python train.py --d_model=384 --n_head=3 --norm_place="pre" --norm_eps=1e-05 --attn_scale=0.0884 --init_std_o=0.0 --lr_head=0.00476 --grad_clip=1.0 --schedule="wsd" --decay_fraction=1.0
MLP neurons of a small language model. Each row is named by its layer, matrix (gate and up: input weights) and neuron, and shows model dimensions 16-271. Each number is 128 + 24 x the weight over its row's rms, rounded and kept within 0 to 255. Numbers have three digits each. A neuron's up and down rows have the sign that makes its largest values positive.
Before each neuron's rows, "fires after" lists the tokens most often just before its 100 highest values on Wikipedia text that the model never trained on; "fires in" lists the words (lower case) most often at its 100 highest values on Wikipedia text that the model never trained on.

fires after: ".", "\n", ","
fires in: "after", "as", "if", "following", "however"
L2.gate308:134114182069130114134136179169163101132142122114157122088147098128117163097125186134161153139127144147097136136130109153131096118126088103147131140133091103128154116142134104119143153147135196189153128114145142156146131099162102123110135112158143148132131100136119136118104138136095089122126136157146120140125126105152119149126119156139143142149185176095166142113106085143143157113136135116176163132124135125112131103105122101134125123121126136158150131096117114145129127111137152090083088115152114112135131131103119089106144114172134118118116155066117131154114113107125154129109157135165137161167131125128128154098132118096117128180108133138076080083111112154162167121144127119071153088107117124134146140118139129158121122131153110134137141136130123143144113165129181
L2.up308:111155174111152085164131152137156097123143116126142122096117127132184105113089140114146139138142150119165145162136112110129109091109117139154124119136135108106089139118131187121099101124111174112128114141105168174132110130207094134133154111119169102136122125139109124116121088151098107106124131151130105105140157106171091152116125120101124127091143130106116133127101105145165129112110118143096161136122104145124154119184128125118116104130129125106148128126098142129163085111086128108129144131125156090141117117148138126125119074149072087142127171158133110140122122128155140110126107113101140106095172130105091124131166128116152125143137162134072088108114151143136121165138151113091150089126096115177109126112153078128125152114129152136095093144144110119164142120138133

fires after: ",", "),", ";"
fires in: "and", "with", "as", "since"
L4.gate840:132137132095136132135139124150166161147111133119112097106124119128157168125100131152145146124173144145116142174117086102162105119125116139124159142099169129140140128132088169148101119177132094134128107161126129097134094075120133150146158096139136171138110151114167119149138136110163151124092151123134136142137111125093166138123122145123085144145151143112133100146088130143120121122136130111162154104184139145092164076138080095106118097151092120120103131171143136085149081084157115119154109095125109104145106117128160138096120150138087100092107161082137118104143089125113176127130108099098139154127134089129118025131106161152098098156152172126128118135099103115138114138132142135085099091147077091094152136146100133114130123089133139134129134151083140136131136145127120
L4.up840:152133149119135109137165163134138128137131091116153154090144127145109116124128111143098174069136130113173112168105119172109117128118121156113137151093101105150134145168124114138154165132157140146147137130144161129131111127141143120156156118120082125149112123096170132112133141086146144090147074102100186165105087136147126164087116148144116140126099127119134109145106138144123143122138124090108187101172091141133134120141075100134165142179139141109143128161113118123159135116156154115158165109112095104154151153124152129144130100107132131100113124107105118105131148117112110115086124098107171182142081120101133110093144152171151144132124127111087118153127112133113133113158124122106154087113098116098132180121109059159112118102148188095114122171143108135145148147143087

fires after: ",", "),", " Time", " d"
fires in: "which", "who", "zone", "dating"
L4.gate639:103133078141140147132123167158125105130120155123120146172170095125148072124119118115143095170096138125144164137095113134132126102157096154115144130110086141078132126133111157144168123074137130125121127112128123106115164099130119106096153117156127111107125142127113109125139144112123118154118134127117116151112174123142139134128089130089175192130119140132146098123172120139075155121164147148165120188164090115103129135158111166099097123119131112107119124124131121114100140114114141143123074123134214141145105126142184126144093142143145158126147124129136126111141079128116145121112121076124118142151152092144131132152143147153168172151163159140089145108129114168127110143109124107113127127126118114151130142105156145108121097141093132105091149112112090146116097147137150
L4.up639:150114178122111098147143161147110146165153150135169120105122116113176147111134097120150122120106164090112158155149121146128149159175111118145160128144154120102128143086107130159162097109147156128179112127188158107139106078111111093155112095138165144142108139099150116106129153109168120129111122120180107150150113139157104131082085092140132159109100140133185084159123139154156134142126065098158105146099119162146123117146141137150175103107147137092142074114104123134099164117149133156137083100118151111136112107125070140147121080154108151121078107124104128117139126125143114140120145109109142138177084122121121107058153089176154109141130156121161111134090121098102141145121141100128133113142106079122149138108157119088135103178135121104123131100141136106179103144141141

fires after: " as", " with", " and", " for"
fires in: "a"
L4.gate113:125119104182129099109121108152160122180103121163154092108149106099140109140091154125143128134189180135143117168134145132112167128140152126112116162089128141134138146129122086104109149081104118123131093115117095150130106127116111076144158093122183128143136142107114155125163148115100160112121156144154138160120107137156161146108160140096130129117152156133159146124127143154106138150109191156144173142114130117132132157113120129142098096152147131171081081107141128156137104137137181134141113090156146168129110129110135152160150109160094114151123129117099110103106132144140140096079090157117095160129106120141102085134099168129139124128101183136127117122157102124131140116125123185132136152119110117150113105103148107122131141129135107116162130135120158099127058104092152
L4.up113:120130083113127106130118103147149102109125124126130158086140170165135156091137105129127143144085137110103101136095093140107127165141086123105168144116185145138137096107124169123138125157139158146138163145113144133145109089154149133131092149190170124108108121135140167091135128087132163143149141163123156092117083117147085128135127098155143103149160117119163133128108149115106135163132108094131111139129101139146135164117125163092085130136155113119147099142126214147145140126092131114139130116150142135146158125151102163117131111188118135133098140118090101133116077140111113127138167163130133146108120087132135090140158140139093129121114150129134075132154141125119144124116117088131081097093077161145149087128137109146097110177068135135125128106132134095138097150112128

fires after: ",", " same", " and", " as", " the"
fires in: "where", "year", "and", "or"
L4.gate383:119134138101128117100133150101126167153142140108112143094093112108132113143149102152148133112110125088095118169170114162173080145133139137123127142082106141130163090126163135124103137094151098148087152150149141117149143143168112141136134105118139149094162120129111142121135133102119067137106110111130151133118148135126116172066147107095121114119139170115154169135135197128101139161115072143158117109148159109161121100125085114118163153165152180139135167155121161116114091113078127157134140154142133115112126165199134116159135122129147132118141066055125146129142133169167124117098099115161138087141112172108108131168144104115090116129109131141125146159117128112146128144146124123087123134132150119134141135161127105094150129196151147181138114152108149125158135130102108
L4.up383:071087095086106099118122113177094158142103162154146105095110132164135124159148137144126139165159125136102113118115139159144111128140149108081113112123143116126128139137165110146131105165165170143134106163145147137096140109114090075139081088121116143115123121128126152132086082139155123118130128125160089076103130137128103107103107122147115162114096095151091121116122134122109181153119134144091111113100174096168117142138085118103168098110159114115106119082163121116118138143155132103146119154095137150134134149126114130086118091159107127105098149150164111135125059108124094135123139144123173180157125120131166156129152117135110139114108171106077128108106093140143154149134117142167105169143121139121129130120119084186122117180079089103150131162127157152120116093152141

fires after: ",", ".", " Th", "H"
fires in: "however", "although", "but", "though", "because", "while"
L2.gate0:100129119101164122148121131139114115105123162129143099116109127128146095126152161130141151191104136127133145132148108109118143163140142113139198147123119125137148139147136138143191081160087155121110104144105167129123121131139138130117166165112110122148166136144142116127137129157133108097109097108148126148076133129102142104101132088130113115137102154118150081094159121129148121084131152119144151151152125128102135111134100121170108105144139130138145139115142132105126086127156143143143140153123121123153110097133111108104100085129093126083143174097114165121113123140130168109137058152105152136119117144124180143121139109100103139133158181147121135107150164134090154087132143126111133104120103062105173092157127135130159163149127126056095165140138157114136098140120135
L2.up0:175183139112157102132093101158157109115093097136128143151154120113161143133126144121121128123098095149122135134131140108129095113131133139188175120115110130094140173132146127146122093163115133100122103125131132155109091127171141181144179129152148181148168139135117125121146128118146156167128149138144133119110154153123150111152101110121102096121098117141109141100153134106120140138088132086149141118134101124129134137180113126138155135163141159151123106121131108124128104125151141122108178133122124115124112129143137146144136089127159128123148130077116128159120121146063136136168137141117089128112156126137191079164102135151118105120112126129128119092148143155135188122116114089080122145120148105148111079125131137144178120120132141144119164085096142153122083157169165

fires after: ",", ".", " ("
fires in: "with"
L4.gate873:192114124156161147141151133133126138107102152143114138147127126111165167118139149179098123132124120094099130158163102156145147119123171157123144149111138140181150150126085134144152108139139112135150142131107130140071118067090163176111126134107136088172141127098130132114115166116113127144113146110154120155141155154145137092110130075099103164155176193158094123135120148152146154133122107102141150120123129114122131139109106163085130114141103158157143109131105153144121140139162135164138167104171107093154096148164151132133129119138108099087127159119148145133156093120144122088158136094100148161099131068136138100118119141088152122098130153132164117181090064129120138141112098156147111096135145099121154136088097138111111102108115164114133114142133110116118132169110099
L4.up873:146109150100132100121127153149154111091119085132130139159122144135178142170123094099140105086134130086109079147128116147168137083138173156123128146090096125124123115110160105139152138158189097141138111155144124123108127110135065110186098101182115127142173119096090107064139107154140138110077114125138157114140145095134102114139130153130059142137126102147137112154127135120126118120140116102152136132102100144121100105145095118128133104158120132120165112126107123131121127164101134120130103142129116131180135125155136125117149071153143081122111122108109093096157145119170126090121086084146141117152118090134091151110145146136134090084121093115127110150102158135116114164139119111134141134098132103108142137081157142137138128156177126107118099121113173150120161163112151

fires after: ".", " where", " the", ",", " The"
fires in: "he", "same", "they"
L4.gate183:131165093173138123121130119150129134148093126127119145097093140164142068125116121093128133155125187163102178148119114127185108078110184119112124094115111150082147119129126140133127114098123096108134137165110134115144128097149125096126122139165125165169178114087093108092157181123108152133133106164146161135147151084123143129120116109111135125120115147171096113137120158119120139094106123103138149097114166091133150152130081129125129146123099129073142116127081173115127167133173117118140155133152104169138082111148140158128091140101112118079104105110165111123176155155136161096114152113114138128121176128139118153126078135116157118110089117118158120152102120161151150135117124115111138138110137110098130130123069155127141120124142101131127079165112116151139121117131106
L4.up183:116080066092110118161145114189118079125097156177121153119086165104111146092108093122129162132110110116138153144102142164135145136121130165134134153146139149150198064135135166134091100101165151105151141139116127153160158121125147116124158172150113113180121109134150149162133136162160109116091127119118109096100109136193130151098123128108126087150157130131144123109085142108127122122123142134138137129121135153157110161127129137068058114130123119128181125149155142127107136115121119101104095143142169123107126146161131079151124099099123162113143119117096155160124137149151135137165090088143178127126135109098121107153135129148135113156140181154111101133152119134114150099146114089101140126133107127124161056112178113150149147104135122106118145163119164166154099095105131

fires after: ",", ";"
fires in: "and", "while"
L2.gate967:109165123142147135156125097133133135095130159109178139141154161130130086145141171137081109099125135113098127133150141127130165112143168107117141137074091141140168145116138109146106133129140117139143113108122139094144122134146115122136169138147140191084140135119134118084121104153114146103177092139098156151149136143140137137139113163154148101153126113135178108124127179131120100153122168138118133135115131087120111157130145138110095121123105095110126157136130132109096090113186150153195177083126137155184080126096099135108136118105105106116085110132079083131117154118139146158080111111146121196104136153164144131084128113091092133107123159166160126174149091156121133179147131158144155132139106135097108126122123128158108106131120071097130133172100113120128103128102113
L2.up967:145103100115169109133111139125146145122139111129144118133119123123145127177114108174127178140168128119092140114150121116145089126083118104128111122091118128097125156132134118125081146177140136162102102142075120125112149103160098159138109125132123206088155092125138105155136135117134127127120114132128126127138138139173143101175152102104163120124155113086093141129137162168080144114130096175128140111132126106138099115128134192105111110116153126145124119138157158112157119078124117169126151151108149142125125117129142166111052155116124150136109127152142119123120035129139154144117123108125118158161112139154141117131186124110083148136118116070102133135106114134121140136135129142120136114112074073090092113125154138124153123134141118148113141145135124187138118147097142

fires after: ",", ".", "),", " \""
fires in: "which", "it"
L2.gate138:113135108157120161127116100134119125128114141130182097138127136151123104086121141126141160099145113167091149113104119126140078133118117111124161158107072156124126211138128080093154114067115157135144137128101131130138114128097116139098138095129097129147086092117130161127103129093166116130127128139082147122084162139121100089085152188118144142104121153139152147081096106138118148126129155119135134166153153119135134118090151156087090174132121135123114159092114100166112112120132163127079123107125138104093107150124149077123157092132113144161116116121122127147111132161113114135113138125112101136159120127131138110096121154146149135142118125087172103089100093114123148147147138149143105131146132095137130096085124138088112121192145127130147163123124143089132117084177092
L2.up138:123109119116103182153110126117134161137105114073159104146111114097150134110105176141154099092116085109132123122117098124130106162124127135076125193107153168067128140075133117098121138104127166149127078083141162085129155167131138096090142112102118126134130075128127128155067133143133124151144095124170126108144174127110155170114115099147167093118152145115105132138120143123115138128169131146111140155140108107144128119134101129165112150138153142116142141119104136150084144099169088169125106138128124119116122128121124127130143103089159131099117130137135126140085093144133163119074136148133117134150132155069171116137084132146137100122124119146136106130152119084139096088152107170114145105104087144148096113110124163144074154146161107101116124105140118131153139090145160

fires after: ",", " of", "-", " (", " and"
fires in: "which", "as", "who", "that", "its"
L4.gate410:159134105113108127115151087130078171147108134140167148155146095120142128160107126162147136128107111141099147118105093122133101126095131098129126149128123124056128142178100145111130162141143134140154072111107091124154113155099121112125145102123110174132128144101127106116130128095122146156127128131105160109148138111076117124107135121141149120150150125103118106148090133162117137100145118166194160111100117144133122141072088099093138144114132161128180137093120118152100105112143124092121105128135113156169133113121114152135125128142170106117138104069123144123149147146140134140117154121097162127144123140142106091097130131151104138178118112108143132099151128148135121122141132129097166117122163131119144123124152141099134094098124161090121117152180059113136101158162123
L4.up410:117143117128157140125108118174121079124132157136167102171110149141143124129149124115124100117080103130144160153115089136109133123162166110095107135145127117128105084117133132154145090163170112102151132106117171124129135150149115087146103095108151131120117134106142156131159138116140112132133135166151131110151068140141119095150118102104151179129113147129125128116090143104128155174096115144121121122141102123161128137138154179102114117085094179122092100130100104162128122119144169159150112127154112136146111142107140124123100096124185106147119135123125141135130131125093115166130165138120132170148120096143184115138101132133072147128158183123148115111133099120151140124150159144138140146127080117128179197131107177107142095118161141089127072124106095128163142161136095

fires after: ",", " ", "1"
fires in: "where", "who", "there", "although", "which", "but"
L4.gate256:149094123140146139156150132154144143151134138103168146112143089116132123131113133121081174087113105138118135162096079142113152083145131130102125112111156115105120112136143152098137095146128077171096131074137142122137124139116159141165094129091155137133173133126108166110136122126127124135133138127141130112169114152107099139134129111120154100129090088162172172150107142125148157152176167119187144140140159112161143161123122098091132112129114134114146119118151128138162130101155114164135142122107119137104074117157103151074127117158120096109163140098140123138179123067127134096148116111122125129097203138135144105113082123151104153155121133116155128129124131127138112092132142122088100155139136056148122111131141166100106125129134105142164118088144112099181106113114165
L4.up256:079095130118122128127100148105097141155142092130162076150114129121133077117149112102116117153126107124095160147102129154137078169159103134090143159098118151131178152132130145132134176118150107130139135128127131134135098086118139149086168117124140132134097096101144122142136129137123119120110105150152131136126121130144146123121114121109130098097151131153122117137148126139118114137087115088080116098127117141101165160117120156140084161122111140119122089134094170148100155115142130133119149113132155144116161155159123145139118087120111154123067108143127111089148128159135116135114097126098139189160116098168082102133165142117122121099117130144166111157096136116158100112135131100133110163130111082124128091126149104171148124071101132127127116087132122119122073129154167

fires after: ",", ".", " S", " published", "or", " s"
fires in: "which", "it", "suzuki", "by", "at", "southeastern"
L4.gate606:123135122158151129096111114127098152179117102145113137132145135149172103129135116145121117170126148120126142077120084128155100135153151135122144158122136150147107143110140159110108142114180115137145140114085135117115116101152163127132135118135108147157105093118100119085112097123165108154145159137174150110119115165117165080115119174148185172128110121138168118151123114160146143113169145143120144092148125107153117177164141130121124107187095153096146117095139114129148148111122091130117147178140107152109099137165125110113116134142153073142145151125111110140150119200099131127131147104116141090149140113112134103097139140145125129108167104173137056141141137174124102080116119066121135118095119162123161149108183145113080157119115104126157165125122161153180115097129098
L4.up606:124109112150093116135089186132144130134117137108163116129117137102141131147117143110095103127063139114131154091143100121161113113127130145132116132106159131119147203126088142164115173125089153122095126142125114140161171145126150150114113124118144130145114107121094137085087119135148107119133137119140116096162183152131086097127136110078114126142150114155106130125111115171091138145127171147103106149110139113097147133127103155109115120129172121129128163129155138145104133147112092122112093117179104132164110113126101101124162134127132107087128126131119149129131128148136104103114121112119080110125101145120127101142137121151123146146146142149136102130121115149133124128110100125131115153095135152128174137170156136086092133165152100089139094124154084151114081131114077

fires after: " a", " the"
fires in: "new", "same", "single", "additional"
L2.gate276:151159105127149124117178163100107122095123135140092149165093160122129127128116116126083164128113145162092141140107160110140127137107122138137108113158124106118142121127116082152159151155116121138177124139148144123152103155151100106106123138124116128114144110105128112147141102095179171129076148132093112169126157138157114150136152185141120125148137165130090136158126130141097136138130108109121106118133185114143125139132130093153123087109102130171139121121132148061101152104155124114143124129120101114134080111105147108158127121128151118122154105130146142096135177153149132162157100123147143151110121117152137138176135167110130102108109164116140155134140105117100147117156143148144087118165165141098142111066107085153147125134135106085142129117128113103108149119154144
L2.up276:119137122153134132148172108128118100155123123112094113157099122137107154139060136110152138108099131146089103068115153111137097139127136149105091154154151183095110159131162127149143119097085184131128105113180134164086146103162141125119158146160132167107092150127145130160137091132205146144119134118156154141135122109156140080134131099143144152132103135138080080097125106131142108116145108130115130163144134157134145103131100098117167093079082116152135104130100069100081149099135112103126136080138130106145111117102125133156149136119162093138129126152159138119133169154116095104132059157141123177097129093150117144150105117109122168102123068153152153096123084158134150102140155173132113149120154148107097122104153138155145118126147134128101126117127118117146135094123145

fires after: " served", " was", " he", " as", " and", " promoted"
fires in: "as", "was", "appointed", "a", "to"
L4.gate301:158131131117134181109109092132129143114127126110111116122139158141133129107138138124154171147125109147180108126127108158124108171138124167085121128103132126111155137152122140123097105095190155122156084111138122098132079193139151140107140123126154140098101111128136141102125149121128148144169099125160088078131148111092120171125150124146126114112104134108107112103125114111127076081120136094153120140130163099112128143086094140119135076119103086147097161137139115154144076137098118122095114151069133123143137118123123173131167150149153104136156110154117141076099157105149151117129135112142104149100158132097101170119121138106148159120076132115116101093154152162115141111085133169144142149129176085134124112115135088118152109110093148119132106114129126117125110109104061
L4.up301:157139127120146181156105106162123164066102122126103144136124168091152191104156118104127134108128111114136117171119100151122110141150118149130113105132100111115145154131149096128123124135166168132181137103135052136110089150121135122163151182100134160157116120087122130121098117126132093148144120125120090104121132126114156145126145116150117106151131141100107123114115134131151124130130088087118130145114180129092089145136109154131135121184144142148121113131161156156113110139134124157126145153080115140130164101111087142134139158130164113127163130079125150077102145108096127113119111134124111142131117114125127122126133172114149144170090154116127085119116142154152120135173142149111083157129146106116103121111107086124147132087113166129109100116092118098125165103117089